python train.py --num_hidden_layers=12 --hidden_size=320 --num_attention_heads=5 --num_key_value_heads=5 --head_dim=64 --intermediate_size=640 --vocab_size=2048 --hidden_act="swiglu" --norm="rmsnorm" --norm_place="pre" --norm_eps=1e-05 --positions="rope" --rope_theta=500000.0 --rope_fraction=1.0 --qk_norm=false --attn_scale=0.125 --bias="none" --tie_word_embeddings=false --parallel_block=false --init="trunc" --init_std_qkv=0.028 --init_std_o=0.0 --init_std_up=0.028 --init_std_down=0.0 --optimizer="muon_variant" --learning_rate=0.0119 --lr_mult_qkv=0.5 --lr_mult_o=1.5 --lr_mult_down=1.5 --beta1=0.93 --lr_head=0.00884 --max_grad_norm=1.0 --warmup_steps=200 --schedule="wsd" --decay_fraction=0.634 --decay_shape="linear" --final_lr_fraction=0.1 --batch_tokens=262144 --max_seq_len=256 --doc_mask=true --train_tokens=960100000 --max_steps=3663 --dataset="wikipedia_en"
MLP neurons of a small language model. Each row is named by its layer, matrix (gate and up: input weights; down: output weights) and neuron, and shows model dimensions 32-159. Each number is 500 + 25 x the weight over its row's rms, rounded and kept within 0 to 999. Numbers have three digits each. A neuron's up and down rows have the sign that makes its largest values positive.
A block is one neuron, or neurons of one layer that tend to fire together. After each block is what it responds to, as a language model described it from the Wikipedia text at the highest values.

L9.gate102:482476469454503500521548507480470492452511505480483527495530500520534468496496510512493511469497492525491570479496504501479488475495509483497513491510485458507497461476533532494517557512483504497508462498488470475512478542458514514486450526509532520483484459521526525519484512501494534467506453454536500494524518484481528500450515442494460505494528472523507491502506517491533536472504
L9.up102:505546477500472487455486482502462514497503520476479520501501528486505511478529502471534480528533456447545405512515499511475486484467549526519523470470496473501490469535497488559478468479537484491537515516508493472484492509441438524476502519489456490516444483509522506509486492512462486513435479493488541484517546455505490469470480501489497547491517520547498515495520508479506496498551
L9.down102:477451479519489542502543523502541505502534490487494479444445510537493479496508495486507485488509470487512534494517493524559493524493481506455456487499500469468483486479525515499511515465456511538508511545491519533546481465506490501471495469482483449493517503562503514466529520507513513471527488582454540529510515518454545498486531526528456516472503530493501521508501463490495502531515
L9.gate157:494508501485509492512505485509513476479508498488457542484531515539451533489539514527516481483538526483505513428488505510521456518504473509498519488447521490460541515480498494497545482500532491528491502467538506481483519518497507497496517537541491498539540483484495521539493510500509472484491475473524514522497497488522479470499509510550487478504463512579540539464460472503532489492525
L9.up157:502476482474479517507510541523481451499480474517491487478524526539476501486530502517499502527526517541509497488501484493519472477492485522479504499485468518477530473516477478485523469468507481464494489501502531494511476521472516500416462472493471531482505478525461536508474513468477479475470498485510506525494514512500472478494481511511446511491490516508459530487472502462492496517461
L9.down157:488520495483448473470511487526492486559461487487513485432499485463520459462511516538516526465534512481493507497477537529490525479501524529503507475526480536472502515483547477470493496504489515576515507517534486474451483481507489497471489514484497511541535516508505515455488508506493508491499459464466520486523490506461511476467501502481467513495496521541518487541472473471501489478499
L9.gate224:508516502495466453482524492497540455474455455481521517510525520528500530477515546521491481499537499516521495503507462469520537472494478466527503434494504498523550462499482513501523511498457556495490449457497494484489452533491507503483531522518486460502550490520516526474497555473505478504498480453479493472456488484475468529481527484553443478516539510507528547465482482479468523464493
L9.up224:500530502515529493486508501525509524488483489505487487468501507542523501493506496465511484495510520546501493496494478544478475465453535535505497472503497457531478507518451477510490543514503450520532495468508553466482518555493487520487486500507508541484504464463513525466518458530523495456455509516497486547483548496495486501452486471500507497483493503508473522512483514473497497444493
L9.down224:510538477490461520469464509506518470517462484512502519463479512467484497485536509511509479502516478517503489482490497487498485500528501502492507480490511522485558502525513468517495493506510507509527479536535547511501577486500455527511468520491521491479452465483510492477535536502508515518518516576474515522496519490519528516527508483483459517536564555505526513474496430503426486499504
L9.gate631:487536505448501526526457511486550462496463498495506503519510506507509484524522515531506487497503506439520526479531459482460436500519502479501488493443511476465532497476475482461490555536442495529521502468497502493525463484491490517501453496516491520531489476482483516486464506512498516516489480519532506538512522504498499496499515562529483493527508537554507541482459528481521540520493
L9.up631:493533518505498546510489540501470517489512481495483520500496533552481532512499508492503480481506499523487502553428510496527479486499502512473511413490488488509519546527529532464548513540522498517522473459514496501518497492501535523470469539506505489531527536494521487530473504403517530516518461487464543532478523505504515495475506502477473498503500514498499506528511501494514531529515
L9.down631:523491459481519483493489464500531516509490510507503434501524494516474508520519493485520539497479462499489466453506488492500531505482503494494470505533521508525504481493495543516502511466496543550504522500494465488484501501475503520513483493575514456491480466527504498508519478499504469506514499492525524523505495493513524499478521499479503526474535469526531459511493497508489482513481
Final word pieces that complete an adjective placed before its noun, such as constructive, credible, careful, drastic, typical, plus occasional and or verb endings.

L3.gate5:493498495516480481494470491497499444491502519477496487491448503467450537487457524457518525471451491500531498489461524513523538512490520513533482484517483495486477485542520511516479470494529510515538467491538534487510496528471507503472488534500446510582503515549477491475509492447515526496519494518443491502463496469472525470502479446501488489523540480520501487521545533547488509486448
L3.up5:501509515533500543483463492531497459543490484511498521516485485507506516504470510486555466499506493517467439475545529471456535492474518524487488539495532520559492509512502544525540495474519482507465497505466491506544469517473505512498473505505471465492503506480496515489552523535474527481532465517506534518511486446488515516515465501510522543507483510517507463489484540447523522520496
L3.down5:539482519499493510500526484481471529486502531476523485493507482511496504462527518494479512523550512513541537482451470479540502522515501500504475482491467511479533489518488513472481493512531520513481485513491508506430528525524489514493515525481511472549499514501494451503520441445559506515510481465488484522496487491468449489559510479506505460471541500507496520507487477509516491496542
L3.gate47:511521482532512533494517495480474521397522517497512528479491524517474513472531493510520475550475513472508481511451497510490526494503485527525511501496500495460481481491491526512473501451515468483463499499487534510436522509467488496513451507488475513519516441498486524507491481473481505463470514472473494507460531512538482469512545468492486456506504498492487519497487510492492518475473
L3.up47:509471466496475491475501437497490518524528517488485521483499475488476513529548466505501531493501470498517495484519484481507521510471509511524450575512551501516458511532507520525497491500501453500490495516499530516543499517515502464559489510504503526487537473518492518490451499499500546455515507548487451483517494542469520460502522491509504517509510499446534490500494506518503497532492
L3.down47:512487490529521475523469512459499522505524500452518501475520491502498539452466522482522449526500500511518485474534499467531523535498538533483522498495459483475522530458492526478469499498444512497484492512535517474536518475549545484516515488504485474504497452513512511465490478493525519475475523489496496530527494500486461516519495507506480521515501495449532555506509478529506482501487
L3.gate242:508484506457507502502494496466486488504502491509482472465483503512523455526477511506500485435498521491487471476439489518495470486490512483521498508505475490501478465590493552467535557512481496512505502460514501496492469533496523528476531511501497448459507478498462489493532525442541456490487464473467511512472488517498493505472478523481545519511474470469490534497550527477532517478569
L3.up242:470481496485507517412475506479526463543531506482498492491522507485498481503511518493504496522538487550519509494490540499447536458509526466502499501498503567510484526496494488471470514465517531507509486512512500496538506496479465512447529526553449489486504496508469463517514532521476497491497493507494519508534464487493469514501476456463499461533524494475495549505497490502541502536504
L3.down242:520469508528493479524487514540462491487520477503497505507509512482551558470492533548492508529559520466496462504492483522501486484494479479490516495524510524522529482539479533521426501477476491470498507517538491481492506548484496518493511508492500508500504476536488491501504529503464510476458492523457474522501453499485469446517510512470507527492487476463507529490453484451471547503494
L3.gate263:504481478483439514466515523495482476534552480504487487474469508501470444456477537481460440491503495505489561472510477474486510510510422488526484522481481480494528502479463489507498522491499473482482496481505481508520497512478443521455487498528505524502524488496529462529499487481539475502469482492479497522475488502479481500511532482522522479543539466497495506515529498490525475498483
L3.up263:523497534463471534474508470450537485486500541521460494516513509470472477512519540498503479473526511494465526458490472532504503550511509545526522482500516507483516482472456496519460487528487491539538518495477515505486497484468485520514516484550521481485516498538514511499479431492538534584519497515510481516484516478491546495517478489487490516494519496491512503485491546490498527503507
L3.down263:526503501541497518499500502503520517502499544542510550509494517467518502520516452499519538470501473492483496486506466519515499453483522489457486529490498512467513493531512500501556449484533495483451498529509498496533506475531482483526494493485515468518504488489471585483561513467501494498523494500454516493530516494518474514511514507468537488497490508461474488541515465505522468506484
Short vowel-containing pieces completing a word split after its first letters, especially "en" in scre-en (screenplay, screening), also sh-are, Gre-en, Bo-at.

L4.gate459:501500472496462497475499507516415469487469496508513523473520526580460508512530516550505495494506468463508521495513522478498488562483536529499496500508525491498533495473495509511521488471487506535494493473506463517509485491459491485483502482490451531527512525476525488467505497517527484500476467494495524508485457524493538490498496508509472492476478525476503476496490545510494520544474
L4.up459:500500517465506442500546518481532517478510481548489496489522520527489513470471533527482532462505488518539476476511492486493507496521479479508533453459490474507517519468524519448508505508460466522520475539485557482501520490499523471485480473498519517526494480489484531512515528530485526495519468458496525511535535542433461491518497517513513449504471469506457476500464499537488535539502
L4.down459:525538453502524489502455479482417518483443497471495452431460543488506514532515493545509520516539504511510513509486495499501487552490543504514474515513470506478472517477490501510482461450488503512490522524534467494523469508517529515472475496505496489470509542495554497503502498538463513492512472473507466474527480495501535474498460484536499517505503502466518544517536503470442492523483
Final word pieces that complete an adjective or modifier just before a noun, such as unfin-ished, lim-ited, lik-ely, priv-ate, Y-ale.

L3.gate153:485482524485484527526460526478503496526507490503472519493493521495469523488545477498481517459536528533506530522498504472541484498476478484522475532504503455525476487473511515484529510489472503497512466498501483527496524492495529534503475497520474504495491548454463490538480478526517545514463488501528455462502521485545486525487514496455458531531555513517518512472513484509463512485429
L3.up153:494487522477481531474541465453501519485516479511531484522496473480521494499502483487490514459525507501493508512480524533519505523472527494512467495539516479491505510493564520489514504518477449471429465545456503465500532505497514489491514509462526471513493513513496506494485497493493485464460475467482510515487464466492509536570522498486492477489521558503494471450524514468469509448520
L3.down153:467498504520490534493517522540455502491497487487450541468527542525504513515493493516490476481477463572465487488543510527512450497488464477498541534508500499489466480465461499465519523466541506544487495501491443526511462537477495504527507512471488531504515522461448549489492519465484523530519543539504504496514518508490502457478479483469526471496498483519510532524476498488508480528494
L3.gate216:492497469523499466478448498536508520512498529516526536473491470536511476522454595481497493462543523458511509517477513517488490495533465473452514493508484520461482502515515520456500532503485483516510448462516501477491506540538517482530496477472476520483508518496505509521519482467520459510490533471466533492469484506508525502471503489490523495512452488547520491464525519428546482494518
L3.up216:483543468473514472459496503472493528504517482497533482469541507483516493482537545491545522503478499509469513517518490514506473470484534485495518468505500501514543494436486514520495527519525460486499468512511509452486461514504477483452504517493489466500506517548494515470469452484504529482512523477504504488469456476483495472481483497504474497534487488482530502465499502497504514452512
L3.down216:583513503494495507512506492463464487546555471457488484517496510511511481444553490464511487511487506516462468538537459534480497486495523483475467458484500513506503509497509493494480514478529538486515476535524518532524526486464458489477469520510531475546517504527528502522482518505512543480482498532511451506526480517506532516514500486492514503506497499471466481483502462525442534497467
L3.gate220:483526529504499467502511456479534510497505524471513461498500476495514481467531529527491482494522488503499503542481500521485474506505555497527473492488507558480486479544500504517484460486503509498501510523488546475458504519477527497506451504512528411454472433491532515455550513495492495484468482496497517484467496486498515485479510544491532521502456461512530505495538543458507448502548
L3.up220:514507501486493470484543518544469527490493480470486499543529502540493513450479499564479473459481469477535520498515451510507485510505477492482534529518512525535458504474479452511509522512489490500520478519490492503565478531528527527499498487499475492477452440528482482510514487541488482499516530471495512531507514488496505552541519457508496496502486468506498464517531513553500502495507
L3.down220:499531490538492481485451529490491438472520505484520525470515488536530472552479484503540519512515479480525454512514514490487524463475519548475498488452498491477517512542479527525507516536474476541506486483535474429551505499510468493447493505493496463557505518497522539477527504541509482495504493492500480467479471483512504463540549498514556483512497557443497472509511509511495507491496
L3.gate579:512504504533498518481507480499518491502516508513499501484491488498517481519483531500499515489496524502546522467488503491475530500536498493538497501515500506490500493472496463515522482495505495507479483486507487496508511479498520457468468482508490518511483520507497481465515498541486523463504479488455488489443546504480504486506511536508533540510445469498549487477498523457515508527503
L3.up579:464529534517486509463503498475488511458510490500469481457535464491524439503476518488501547502496505508517482534500503478485503496533454489511507492516520516505480489435552527551470502533511486504511469483483532514536508438520509508483569489525455473496501473497445502507518507558530491514500502515499484533508519466494478491462516488489506493560486483492474471525500484517530540532469
L3.down579:528508512528509529488523534506498515478465465504479514521518493506457497505503507494515518498498493538465479511524489501470486497509473492474521509489492494569518505511494499495508514497513477550519460548493463478508510520469514534509496526481491487499478535479537512533541514518488472500478502512483514540523466503472485482530499500490499475496495515517499499498527510474530515480528
Final suffix pieces that complete a word split into several tokens, mostly adjective endings like -al, -ural, -ical (intern-al, architect-ural, technolog-ical), also -ant, -ium, -ary, -ly.

L9.gate15:510457491476491502491516485520510507490470535505517492478520506517472537543495498501450473534529508489529506461455531535459516466457465493471491511527546502528500468460497482492479446532466490498477519491520519491537508527471517501511510477489495511502511484485492534499489510467494500468522472504516474487464506528464482527539515473519473515471487502481545467502493497531528451533485
L9.up15:509512510519527454519474487481505501489480506491480511493482481574488509466455485531487461537496507518538504507517479468488468498476489507500512530487476452486489467430471467454531509523516467493551499513516465456509489534525497509481471540492540469516483497564508503495510493513472492501453500490490480446418493491451485481515489485481464438473500509488501530502469533530515523499544
L9.down15:459485478492481480499489478448474489544462493498510530452459461511510508562503509500444503500464491508502469500536508510498488528510510492518526523509463474477532521499475471513493506486546484483464531512509478487531469539479542546496474512483470495526503504463502477523519490490491489509529529503465489472429525504532510498515466515482558461481448515528492505493505497506531486518509
L9.gate273:530490516490512511506505469484497481491550506505484511493472516559517535557519444489505487490521530499498480517509470508520496544476483458494504460471519495463472488477469494487531472532483507488448472525500502501530495507484530483535502500478500530498516475511475495488500487535524470485550475513460486510493478543450493526528527488488531493486473521458451486492481519471463520464507
L9.up273:476535477513477477493492483580497484518520497485474507504471542545470489507560523496554472502506494486508493470481508496494515511501529514505514510468506508483509507472499487564491451471525489525539491482519460528514532520471518563490485499491509493502485489453486486567472466499512449481565496468495539495508469508504445515525458546473507538513475497553546517515481475503462496521453
L9.down273:513490545506510534502532503475541486494511460506485495525506493464499480494477498476477530549502482479478463509476514484489493511471488516504505534456496472489540498436511495467541542504490490524488479499496511509478485465496507412526479536482489514502476546503536529523515559515492488523490503467511494527472495528467475531508469478471454507495474492479441513470544488478512470490573
L9.gate505:503483510530503508456503500492511491469531504485507527494538487487517512495524507529516493535449495480549502503479475503511529524495488521493482475477509448490507558525553497536508515523512532496479530474494485485499539520501498471505504523493480507523476554497463510464523493499487476462484486519532486438505489495483467525487520436525455480488480533494525465470552480460480488506455
L9.up505:525490512491485502516541503525503501523548497511485504456509469465505543520507500490520497481485481468479474502491440528520501487476495469487490515460492477507469520492549546494489497528464529520486482540463519488515500516458481520476511536491466524474479502513468494486481482495501533507505478492480503534476497503498487510429502536497554475459509487497492503507496517489472457501495
L9.down505:461525474480499494500504495462502495495502492471500470523519469530498530548508489471483538523506493492517481459457481501502534494488520524510566493532541538492517485515532520502443543500547528509555481524530546539502529483489465479534531493505483497475462490488485504538512528510517441479488486470474527516485476507510480490503501493500513485501507457475484527493481556521514513462516
L9.gate537:464502505464506489448500557476496478466516488515489510483517509528497543516505450484478494509498520488525500508462501510516520492508465457529486493506511514506524508512501486486496481506515510468521474536461520456547537498523480523506492500498462513508543506494504513495446482505510503498480532521478488503499505484508488506538525527491461484473452464463480538485495523489482496502461
L9.up537:458455493526456495463489506523506510493531493490465577496472495515445489539500476490443502500528513454455472512519522497519484499521489443523531487508538529477505487467489480492524554497552487475526443446494523523486528550499498508499481485481499506501489506469492526548482489506483476492473550490497493515520499504448474495505484479504492476529494532512510532503513501466506497471518
L9.down537:502497493513471477487475510504514494491493459514519463447513485491466472530503520477440483542472493509560507493456471496494537470493478495483579505457488529514522493517499530512528560464500509490451487483518511480457496528562437473532520526471524487459534511511484477512450500488502457520480491506436521471455461522502500505445494482515506434457493525547497523480500533509491520491485
Line breaks after section headings, table pipes and mid-word pieces in film, music and filmography articles, e.g. Reception, Short film, Pictures.

L4.gate43:493522520513534536472499484511492497496521491513443538427523537518456483491483490457508504496500552467494471509470490465489539541507475515522483453567488526491532505512502507478492480526489527484489483537490528477504503543520464485515542515507492512471468508510508457527474508490492512514487486476499506518497487498494499504495493484508460492459497487507485491522459500471519518528484
L4.up43:470527469473527542469523520490511467478545538477474491503531557488475500537472497458539470523522494500527508468524460515477484477563529550502503497497506514506489524488492497521485473550484462449516489489499478516481518498501491520493462492509520512514471451489479491520487505492496509517485510531457483471490489495488521471497480487502521472490499576487491493492502493507514468475514
L4.down43:520474501539487495488451549513499517481468462470527516548477473511552495504513528538478526501540510486502518533496497503500495492478484543509502478493481474501480473511520523453527506491520477558497461564493448480513527495531472513500490490479530481478427510511514552515491488505536495461508457499529501492497476518519529459553498524524508490475517446459504514515499523465536482500473
Word pieces and cells in film, music and book credits, completing terms like filmography, label, actor, cinema, podcast, and table separators.

L9.gate158:485498508476469509470486536454540505448490504461474484531477444508515486505503529480484501526500493466506512507516537503484484496504537487441497498542494521494500540454483457467526492496534522448465464478552473459527463512513524473519474522531552506468502495521479519487479483496478486531497478526512491467514501538502470497464521501477496538520475530517536501508476527502481526510498
L9.up158:482464497529475491499514504505451519472515507499505551509470509505497478481481497501512471552560460555532521514555470501496502501482483477488486539526532512476520495501471473474493485494487526560494454465513478504517483538451492498515500515486476499459451532481493481465501510486475502518545499474475529486509548493513487491522475482502488527526532498460540479500468468489544467466452
L9.down158:481493492508505510493488581463500497445472475487499482504485516481495466510509519486456442495482494453516501494509521506521513532485467487515544495506469512498506472503474469504488480489476546521507519490555462510503517492541458518519515509531500473476543459496510508424418464520475493491491500473492476492522494470498454503484476509495530476472513490538511521484524531493493487498513
L9.gate178:475512480506505455509496513549486502510495531496490487478482481472531500487493525541526491504470492421507483517523515525508524502522546489519484502488504513521503537539513549517492520540505487480476536508519484469511478493487473508479485520496489500486467514489481516490489491502518503448489512509477496506487486485475515499514512516475487500570538555492522518462491501518508518522514
L9.up178:508519508517488487478511525519463523449494498527486479512481497513517501517526521505491496543513535493467494469543487474490498500524515499484490521534548494540518530474463513551468485496501507503518499492468487491510464506491512528494516529477460517514510495513534527489491484485481513458492507489508488472507510526512520491532491523535494486493486519460435523453477485523533510525488
L9.down178:455512524532514496494474487496480477500511504469516541493487525510486433547513475494473498476463511503544490455462502497479469511543528554519505514488450481473501508466505533484486485481482517503484551518460442457511525539515483461477488528526516522511509475485496475484499483448444513487527493513519471490509478464469501521491477512512479504535516524501482521472457466518482531502500
L9.gate441:500512476505493507474447526497553497545541505473519466503508504485519479467460499482492518531569519501558456503494504506459488500528469495481531567489483501462515526519501489490529490534502493502458496476531494482436499519490509509486496528457501485504542481472450510540536504477498461519500502425519494520448508523476492508501536466496498452474498512544515490498494504496497466491551
L9.up441:523514522516465522504512502470524517549511543513508480535485516484486518507463518496507524475501462515531448457487487534465530521479461501496508504502497464515489468467555478527467519535480539500511496508489509490504505491494514465515479470513460542532522430489491495500478467485453448516493503491498494436513524517527479528498496468560475493494524486495488502469486483518515527481519
L9.down441:484516489491475533472472575490460514492496493550513469561482516478490524495494480495479525525503494462487512490500508545510541465536488529470556544497518511497526488524489502481514535508489514502497510505491493489467503515517510480510543461479527485505501456525504553521491493520478498478504507488523526494488477488518519509446520502535516494549503506464527506504516525521506472521499
L9.gate535:476529501516494476494535490445517487478496527556519505511514470521507503514527478528493538514498492516520453495534517522487517549561518472495489437544493511456488546478499482549496489507532487504484491507505500461471517497467488480502502541511487519498498523475466539470550479555474511553485478494485533531532531490509469529529514495477501543515519537479496462497468487556497508512551
L9.up535:471489399519462498515526515512490459478452505509499564530513487503467483453536472499525496507514535480498499530547488498472512510518517530491503488505469518499478510503530512503481462492500504469504475491499478519521513492468496540525492498480470544480509526481493509462493538462479507521440487516494466458455486495531490484491503542479499479458433529494469496463463539522529549505482
L9.down535:487518521484529487493501530504476486484481488473525502525485468479518508522491506516533519479529473481472538515486474531500484521501515483491520498521480499527489462467490468503555517541469433478502488498515518494515503523448497502494528497487514478523480505465513481452445526455544474541504520497537494492529516488500517472505561471495524473500523537494554530475496514483545490497482
Pronouns like I, it, he opening a quoted sentence or clause, plus first word-pieces of split words such as I(an), le(otard), p(istols).